Weights of a small transformer language model.
Architecture: LayerNorm after each residual sum, learned positions, biases, tied embeddings.
Training: a variant of Muon for these matrices, 715M tokens, 10904 steps.
MLP neurons of a small language model. Each row is named by its layer, matrix (up: input weights) and neuron, and shows model dimensions 0-148. Each number is 500 + 25 x the weight over its row's rms, rounded and kept within 0 to 999. Numbers have three digits each.
After each neuron's rows is what it responds to, as a language model described it from the Wikipedia text at the highest values.

L11.up958:483510459468462465467511513493482472538503487529510489480507500513493489494474461467504484487506529506508523499460472513530486475490513468519495487515473492462465498497497533509479538514508516482492524505559550487510489546509541509500519554518482551495473510484528469521492500475517510447477504513517477506523481507526455541513554552520452498537508481511527499511485531492489485476486515490478518478513487517538480532507527500509509488497518494506
Description: Modifiers before head nouns. Word pieces that modify a following noun, such as possessive 's (Bradley's double), adjectives (left hand, gold star) and word-initial "sh" (shining, shell).

L7.up1431:513476565519535494478516471477493481560473531499502519476471490454458500513508481525490508524473439530514495497463513514511490518500487536515512449516501510463518509518511510527467447487525481526522498481485483474512515524531499508470517522478500507531452518523510473527534532477495420482501506486514494520499535522487453455515455514478475481495498533500509523527503516504495475514485499513515548495498488506519516491507484503464511514540505520480
Description: Transitive verb endings. Word-final pieces that finish a transitive verb or linking word and await an object, such as don-ated, ens-ure, acknowled-ged, and "of" in "cast of".

L7.up957:554547444507559510513483463536539518527523487472494528499541432493502511547488493501485549494517445466481501532447488459463508485503516533497518506496513488482505500550494516480516536450503492507511500479496514494517460528540494513482446516488499458459510529534478474497517502519508513522479525488524558513505519502475513481524461468552491494460534497535514473513526499528546540485436455482520497486517544460516490503524483500498547489482510496495
Description: Clause-opening connectives. Subordinating and contrastive connectives that open a new clause, often after a comma or sentence start, such as however, but, if, when, though, because; weaker on stray word pieces like "ough" and "ther".

L6.up716:521508496509505527543507473463515513537539488488509452507491488490480519511495521484582507486508542510493485491507534477502543533446474445541492498515482497475497493489517465503504550505540473535501497474484483491532514537509532497508505525499470461484463545508510494465499471492437571505517521504510556513514469475458470506494511500507521507513500544461470494483486529468487515499500449531488520488545518535472476519458492526503493484515466491502
Description: Coordinating conjunction "and". The word and (rarely &) joining clauses or the final list item, e.g. census race lists, "Early life and education", "released… and was".

L11.up946:547467537525481512500543475486510482504484471494501496477458478504532486472464487527465465476512511473505537456519522527489487459475483477498478494539557475452513503502484482516500494516503439533522489493483526511522478463508524530518491487486467476474496495496501483490463521523526475518477487531505517482516517523548481496524489533523539514487524491494514523496455485504527446464489531539500519498539467481468512501494500527551486523524553529493
Description: Clause-opening connectives and causatives. Words that open a new clause mid-sentence, mostly but, that, when, commas, and causative verbs like make, allowing, doing.

L11.up1074:494538530544503444484514482516505499533509498468514548437486519537541504507488467521504511466551495510484477525481560529521530475504492530477515542520507509482493523495488540488514519492499511477483476498524471495495476481495482494499506509509531496492504481540507439523468505513480478468525490510488503515478527507506496485524509503484530504492488469538520537491562488550497500500486511546516544485540528520480529503514500479521499443511493519450
Description: Before upcoming noun phrase. Word-final pieces of transitive verbs (descri-be, investig-ating, wound-ed), prepositions (of, to) and determiners or adjectives (a, young, nearby) that expect a following object noun.

L6.up1022:506494470534510474532501499530468500511471552498481481533521549483505484515476502487503510502557560516497542485492472495483488514520523460478463488504504523498505486506562489458465522449515484480473535504503474518476474508467502496471467482463510516510511511506474509505495507510505522523462517520471505520489487532538470486526515492473538501514498490482491518486483546483509499489515491482511512471469523488500450511501532441555501499490516496472
Description: Wiki section-heading markers. The == or === markers that open or close Wikipedia section headings (==Career==, ==Personal life==), plus weaker hits on nationality adjectives like Indian, American.

L11.up922:517509516491532532445534567493476515510552502521516510494503462464482547491487548496479499502489502531494502429497517495494481467527467504467499498542473505512484517492461539550501537489491492522459524539497508453461504508532482471472486494498490539487490500490493469468480528501511491548499509528496498480483512530480496486487475490489504468482512507470485452507476469492478497509538537499525488513478484483519461524513494517514508526509501491501
Description: Link before a following noun. Function words and table separators that open a slot for the next name, rank or noun phrase, such as "promoted to", "Species of", "|" between table cells, or "'s".

L11.up1376:489530564525517496462495501484492442512514486537447462483547499514513467528492501497504517471482517517513480517515461490512502527478505514503483486482523503481502515497516472513508523518517521552512518540519525503544469528516490533506521500456516518499504502528491507512489515504525485516446537529562523465538504528506436502541505505512507478540487538472499513491507520473479510476501506516484486495516492456480509516491471458512487534483498539498
Description: Connector before second entity. Connective tokens like and, commas, from, of and table pipes that come just before a second name or item, especially in between X and Y.

L7.up921:470460499488499497538499471491481481496471486502487517513538486495480533504483520487473525517513468498506477484500445529505485482527536488525516521553491502494549538495527546484479505506516488525487518447547498494511514487476542505483492458546475503469501520496492437481487559529477524525525494496499491532556478504527504515504473456473445478538534544522496508504488519485512505489518551490451485513475504471518484504509516467485530493539514470492
Description: Infinitive "to" and year digits. Fires on "to" after verbs (decided to, agreed to, fleeing to), on final digits of years (197-9, 190-9), and on range dashes.

L7.up1042:492503480483523509492476515511460503491476512501501473498505459481494526514504523516531529494545502532540498514505488501476546495507512491503506498487506476485495488513515469535510505481512488468535510492534476518464531520476496521545461510544524486474476475495500530471483522506467483504500477541549531512492500484496458537504523447543474524475508520511493502478516537472434480504530471517545491517430511483479496538519524543485543490498474525496
Description: Mid-word subword fragments. Short vowel-led pieces inside longer or rarer words and names, such as em (Gemini, Pemex), ag (imagination), af (Traffic), and occasionally table "| " separators.

L7.up1407:513516503541511525477508503504510521521504507474510455510496496497535499468500541499459488511496473496510511561525517494513540533536514489532525507504518512490495503502487512530490511504483528467480520465518504500530444489538508501530499539492496465523488503497497496481521514434530497508495484491494508534506515519459458493489503490477503496508513562515528531531492531469498523524487476474502493498537519494462499543499474516499527495464528474511
Description: Coordinating conjunctions and, or. The conjunctions and/or joining list items, ranges (between 2000 and 2013), or clauses, plus occasional mid-word pieces like -er, -ter.

L11.up1040:534518500504546558523512518466500495479532495548517502501545495505485487494472505527508466481507510524528499496520467530503461523524473493442482484481454523504549553496493472495500507522514485512479508438497497525509502486502497528487510491525488444454530523488528470474492510519528514477459472528489476520531452485431441482503511483485497528503515538497488477530493546484500497523467504515501497535508483500538498507459524477509516514426518511480
Description: Word-completing subword pieces. Short word pieces, often "th", that finish or continue a word split into fragments, e.g. tru-th, fif-th, Cand-le-wood, year digits like 201-0.

L6.up632:486541484466477488550473492483486521500505498483528516492450484462506497504558513509524489542481469470509493508480486520476474497468452526505490529500473529507500488506503535505476509497525501501520502482494498519485474532498475548501527537508518507530475515501535471438497494514467501515466532505487515511492538485468494530517498484486449497459487524495512496478442469500453544450502537536470525482485501524515477512522526512492502506505524531495
Description: Number words and quantifiers. Cardinal number words and quantifiers placed before a counted noun or "of", such as two children, one of, several places, an; sometimes matching word pieces like "one" in Zone or "an" in veteran.

L7.up1390:506523503529489516481517496548480500516511501506494526461445512498488506517509479486517501500519489461500545465485502541503485489536456494532476481500500483509469479517532539506509532508496508553479523537513497529519502512476541535484514518472480508508482461509494540514478505532479524501527516486478486519506471489486503487508450552487543498500489535535472513535454504483478506534517513542478537471527476473510491491493536488471518534473502529492
Description: Mid-word "th" and possessives. Two groups: the word-piece "th" inside words or names (throw, Myths, Parenthood, Chakravarthy, 19th), and possessives his, her, their before a noun.

L7.up1164:523526486526542529518559509486531505501516492478505472486523510512479509498509499534477478510557507501513456454521523526451523465521512485475478495480527527502503481479498532499495461539526501510475494533492501503469495514524468490495510530488492482507527500526466499521491522499496519486543497529456529497490510573452496528462495490427449522529516471504524490466447522512488484492457490513501447501480490509524479514495494480480446525516482489467
Description: Phrase-opening function words. Mostly function words that open a phrase still to be completed, like from, between, such as, both, all, most; also first pieces of split words and numbers (Te-hsil, Univers-itatea, 33-8).

L6.up1344:438487495529474548467509490526514493552466528509496509494450520499503585492491469460512503529464498471498475465534543490493531533507480522467501510515516521500539490489479544501513500521497524495501484465499503469476504539490488489509562510461493472546525500524523460500481517481510484496461498519473543512519470516484531493508555498500487528502513507469423535529517464514479528552571512472514510501488471536515487527473510481525516491477475524512
Description: Possessive 's and word pieces. Fires mostly on the s of a possessive after an apostrophe (NATO's, team's, aircraft's), and also on mid-word pieces such as colum, diam, s in Marsh, mis-sions.

L6.up819:500475522514474454502451493441499497514513523490449479530502461468547516511487494512505514491519474491502488497510470512485517488527512505502496543466532510524505493511501456505473476530489456502491489478484501514522479468478518551538522461501498451476483464499481497483494536514460526460461463489503512520451499499480473503515510483529480503513511520477546516522448484484499500493479496493477448482500525487497505482512549478496501479475503477513
Description: Participle and gerund endings. Word-final suffix tokens, mostly -ing, that end a verb form taking an object or preposition next, e.g. re-establishing the, fishing harbour, known as, variable number.

L11.up308:478528543456512487525480510467504513517533495474541487471537479491480511498514531509502441495486470522490512503477493539523524498537523481492493513555499455487493530486498460532477534489510484521482480490537507509480517527506494484525511509521440482468511555498505477484497487535518493506534495518506486501460508501494504501504468507485494465487486450523537462482517502482505482439518471496448513529545486464507507492490493502506503490505469492489
Description: Phrase-completing final pieces. Final tokens that complete a date, number, or multi-piece word just before punctuation, such as month names in dates (11 March), score digits (0), or word ends (Sag-er).

L6.up1432:548554491520514516464505479487491498513515524541483522510464528523471560511438479496478520480493522547519525461533456468454481542517523519523487504501503465499514447515501509521479522470526478504514494548477510466501478505507509480469471479498481495503485480438499451541500493503476476467492488561547515519492469539516497490495536533533482464514458464444495450521537517533525485481479480495517482490492484516469479511466499513505505506523524518484
Description: Clause boundary before new subject. Fires on the comma closing a sentence-opening adverbial (However, In 1999, Although…), and on relative words like which, who, that, where, just before a new clause's subject.

L11.up743:533489498441535544540511487491490488531487506482532515491439485539497492485498501522488511520516521487493482502496522492511513520501501523540491513489516499481487559476533472515492523519522502541498526514492491488441543492517507520479507437492490545494457499508480492532487491500492515518494509497490552539515504493491497509522480500498488536486472470511517472511483535531509525481567530464529518468514492498491493482519476499493462483514490500501
Description: Preposition after a group noun. Prepositions and linking words right after a noun that introduce the source, members or kind, mostly from, between, such as, like, are, is.

L11.up681:484479434505457486501506541469498502508521505502498490502492441503499486541484516511455498478509501500504488493491485474492472470507505523452501508529537533511515488454483453481491524493497519523456517519487533542516478520425511503498538474472529510485459486515536501484516455508481492525501541525529483515524532509493464489521528522501503499491473502468475489488515537514522496542515475486494486517470526466523511544500459482454502519489496517527
Description: Word-start fragments, "an". Opening pieces of words split into several tokens, such as a(fraid), e(ager), under(stand), res(ents), plus the article "an" before a noun.

L6.up400:482484471469496496503486506516521532470515538524531511470511434474474488492511516487486494508497530528452496500488503496501523490541481523480516485494490494496489515501519511490528543464515487496481468490494550475541498498469498516476458477511482477506490512510520494502508502527472455490508516448518517476524519475535538490491474510453532508493462548510500512500475474519456470495449502528506465511538472533490544457466489509502511523517481506503
Description: Mid-word fragments, mostly "th". Short subword pieces inside longer words, mostly "th" (Mu-th-aiah, Car-th-age, th-reshold), plus "et", "hold" in household, "port", "film".

L6.up331:494517482515485526512478493471503496494503494521428500496509476456530482491479520509481503493514531559445539471465471479506496519516508507485495479474501500485476474557495520523544496510526523517502482517517474435468505507500527501506478497507504492514483506515435514497492495478470509510480537504485480477507517542508530496505448472532515492479512494504500521522426506489497463460561500477461466508516485498443520447515503532481483503474453466470
Description: Range-opening "from". Mostly the word from opening a time span or source ("from January 2013 to", "From 1995"), plus both, between, and blank lines after tables.

L6.up397:497536472476507461513523482558533494541525516463448480510509544502547489492474491534477535505506504534514487520494497502501504507463475487457474508479520471493484514508535486442478443531506461489503512512532490480519497503492519492468505481489513491491515498484570463478482512475519458514474483484502456479486499487485492454471486497503457513474498532552498457465442477466494489459474492524473514524494504492494525526473537484502490517465444483469
Description: Month names in dates. Month names inside dates, usually after a day number or "in/on" and before a year, as in "25 July 1950" and "in August 1967"; occasionally "magazine" in publication names.

L6.up967:492502505491516483479492485472506462473524514500503539476526507498497487489499493521501509488490479509525496478546505518522476496536466528539488410535509505503459459494511532515530473536488502495497517481494497469524511516548492502502459520485519501492496514528488496499435493486504531502492532522444482484449462507491531499500462498487465468507489540491422499476490483525495445509477505522482505534513593467484525472497490466507460500502502481491
Description: Anaphoric "The/This" determiners. Sentence-initial determiners that refer back to something just mentioned, such as the band, the song, this time; also scattered mid-word fragments in names (Su-vi-jak, Mod-esto).

L7.up1430:530543432518506531472487457516495452483504461503469491499475474524534499549532528506495498482474524532473543455521480494572493465465486532479496529501499490525490481482516446515466484541518530487489507482482523469464496491495576524498525530481487514535556533558491526508502503531484488499511493565517573519423469483481537466530503486449517501495540514504514503510503505519466480494490494511485526504465494507490536465458506480495518515456499487480
Description: Date month and year-prefix tokens. Month names and first-digit year pieces like 201, 199 inside dates, such as May 16, 2014, especially in sports tables; also stray ay pieces.

L6.up763:460455498488516512512466522450489490528510452514515464498492443498458492446499473491516458517458505519484512505456533485534487487492472511473474545508533535504547491479500489509496491466514517472514494505475524490543531481474507563487465517529503495503508505519486501487499485492513490530457488487510534549467507500488488478506482530519510548521479470469519520477512504500501476520498529486530529516482511520523509480506540500487507454506494497507
Description: Main verb after subject. Main verbs right after their subject, especially review verbs (wrote, stated, criticized) and film "directed" by; also thousands commas in vote counts.

L11.up1039:523490492495500506486503438464525507517489488508484500471541503488565529467552512484540487443507530469547479467500481505466484495532534443478503481549496535505468485491494487531494554503487480492459518542508506498488509487487499494523500498552486405479488504452473471467493451528506491483495534539476470497485488463479497478471530498502496498493466516478505464509485496508485488508462511494489491503481484531493458522532502481522512513497477458507
Description: Name-internal word fragments. Second piece of a capitalized name split after its first letter (B-ag-no, P-ag-liuca, Cu-villiez), plus table numbers and census "65 years of age or older".

L7.up1040:497523509551499489508511484508514464526508535479511527475524515492558498434538474511472495514537512557473507464480502454496544507470485492484501456509509484492492493492496515505499549498510506516502518512494523475547451500455474530473505472475496451493523515543500498497523452477481477508492514516520522486503492514486496501490508511475475501482473544505507458511474539548469494499495543482467494478476514503523478480502498519488508492471530532511
Description: "an" and "th" fragments. Short pieces spelling "an" or "th": the article an (an average, an EP), -an endings (Maxentian, Boylan), th in though, thin, Method, 14th.

L7.up385:518438510506527509501438488497491498511517495513490519510472507494497505504463481499530478487451521539487504518472486491470490507487485525469528516525514545488502497489517468526496480493474491518506499514520497534526548505459524535498503479516535524536527503503455481511507506493509514468496522501503512475460495536493531482514493463474454616476535527541488504497506534459501480546495476507485497521523575496486501514479491495520501517526505498505
Description: Main verbs after subject. Main verbs (or final word pieces of verbs) right after a named or pronoun subject in narrative prose, before their object: worked, met, led.

L7.up1397:447487468548522518512507530503501509439521482493508458479473541474486494492493496522480520549497478475536498549513484518459519469508519524559525501499483519475496484463519535442517528514462475535481535494525498501494458518475531484496518490496525524500526531460482557515530510536545456502451528505452490491496476486496487526564500532505488527548544491510455537504488470509519491513515468472515472514481553525497455498497485507472499467474516573465
Description: Wikipedia section-heading markers. Fires on the == or === marks that open or close section headings (==Retirement==, ==Plot==), plus scattered word pieces like sh in shell or shield.

L7.up172:580461494534498520473494524491503450518437528470523515485524509495499490487487519532541545455498471518515502441503497436473506460492462451475488477507502456493510442476511487478516504491488501512535530467488503506488467490490481522459502481507473479514491528472509501538515514503487501513517472520529538522507484488510506548513530447479518482524480485468485467484491478537515469534496535492490449484499466511493509433424532506508506524480501485521
Description: Referential determiners and demonstratives. Determiners and demonstratives starting a noun phrase that points back to earlier text, mostly the, this, which, such, each, as in "this is due", "such as", "The transport".

L11.up383:513506545510493471471496483496494492512501497554546479516467463483541531486477473514521445478516479525515537499497491503460498514473514526470487451509497511497505447545493543554493526479516495523466481532480489487531475517549507458471555481507500507502481501512518446503506495499491472469511486511503514549487505482495507516517550546505506508516471551535489472480510489442460470486506522468539507490525514528522532532487546482525492535510521474538
Description: Main verb before object. Main verbs (often the word-final piece) or quantifiers right after a subject, just before the object noun phrase, e.g. accused, purchased, holds.

L6.up652:548452505514520454431487479530490521530465502507479478544478521516512537501495512487513532564522506467492489518503484523511519557491490482525513469506496513529493497510493530473492530523507470463518507517468509497495502498515513491481512484465483507491540485496503507545510490489483499509484443492509523491481497479484476487518490551525459503512535477526526439492508496471504496509475494526529465475559468459474479517461502516526548558494510488493
Description: Word-piece "ag" fragments. Short mid-word pieces split from longer words, mostly g-containing (ag, eg, og, g), as in Aggregate, flags, Peggy, Magerøya.

L6.up157:492453548461502493538491495508470496538511526499538504510482507488501436478482540557483476499493473573497525482496473490474486468507513484492512504529509517484490519537485515512490469516489537502486498498533529515477502479470549425495519475519517486498528499462528488477474546497503506518514556507526444544509552442527510460534486456510510501501551495500495462500495515519475508480492526521495509508498550494444482473521498486476547515492485489512
Description: Preposition "of" after nouns. The word "of" linking a head noun to what follows, especially membership, role or title nouns: member of, King of, part of.

L11.up93:525520525464489540472446489495499508475494489532511535502530521436469542541435468512527475558471491510481508478514470493491504473517488430454492546490480485493475505483484507552512552484484519529492475525453504493505533552462469526493472448471497485491527497492533510499494499517506507504540500506493489478530522494516477421501493490496509543503465493526466541518496504484480483493501550478541521528487487490522500520527511475520479528504457453497
Description: Section-heading ends and duration phrases. Closing "==" of wiki section headings (Personal life ==), "of"/"for" before time spans (years of peacetime, for 50 years), and infobox closing ")".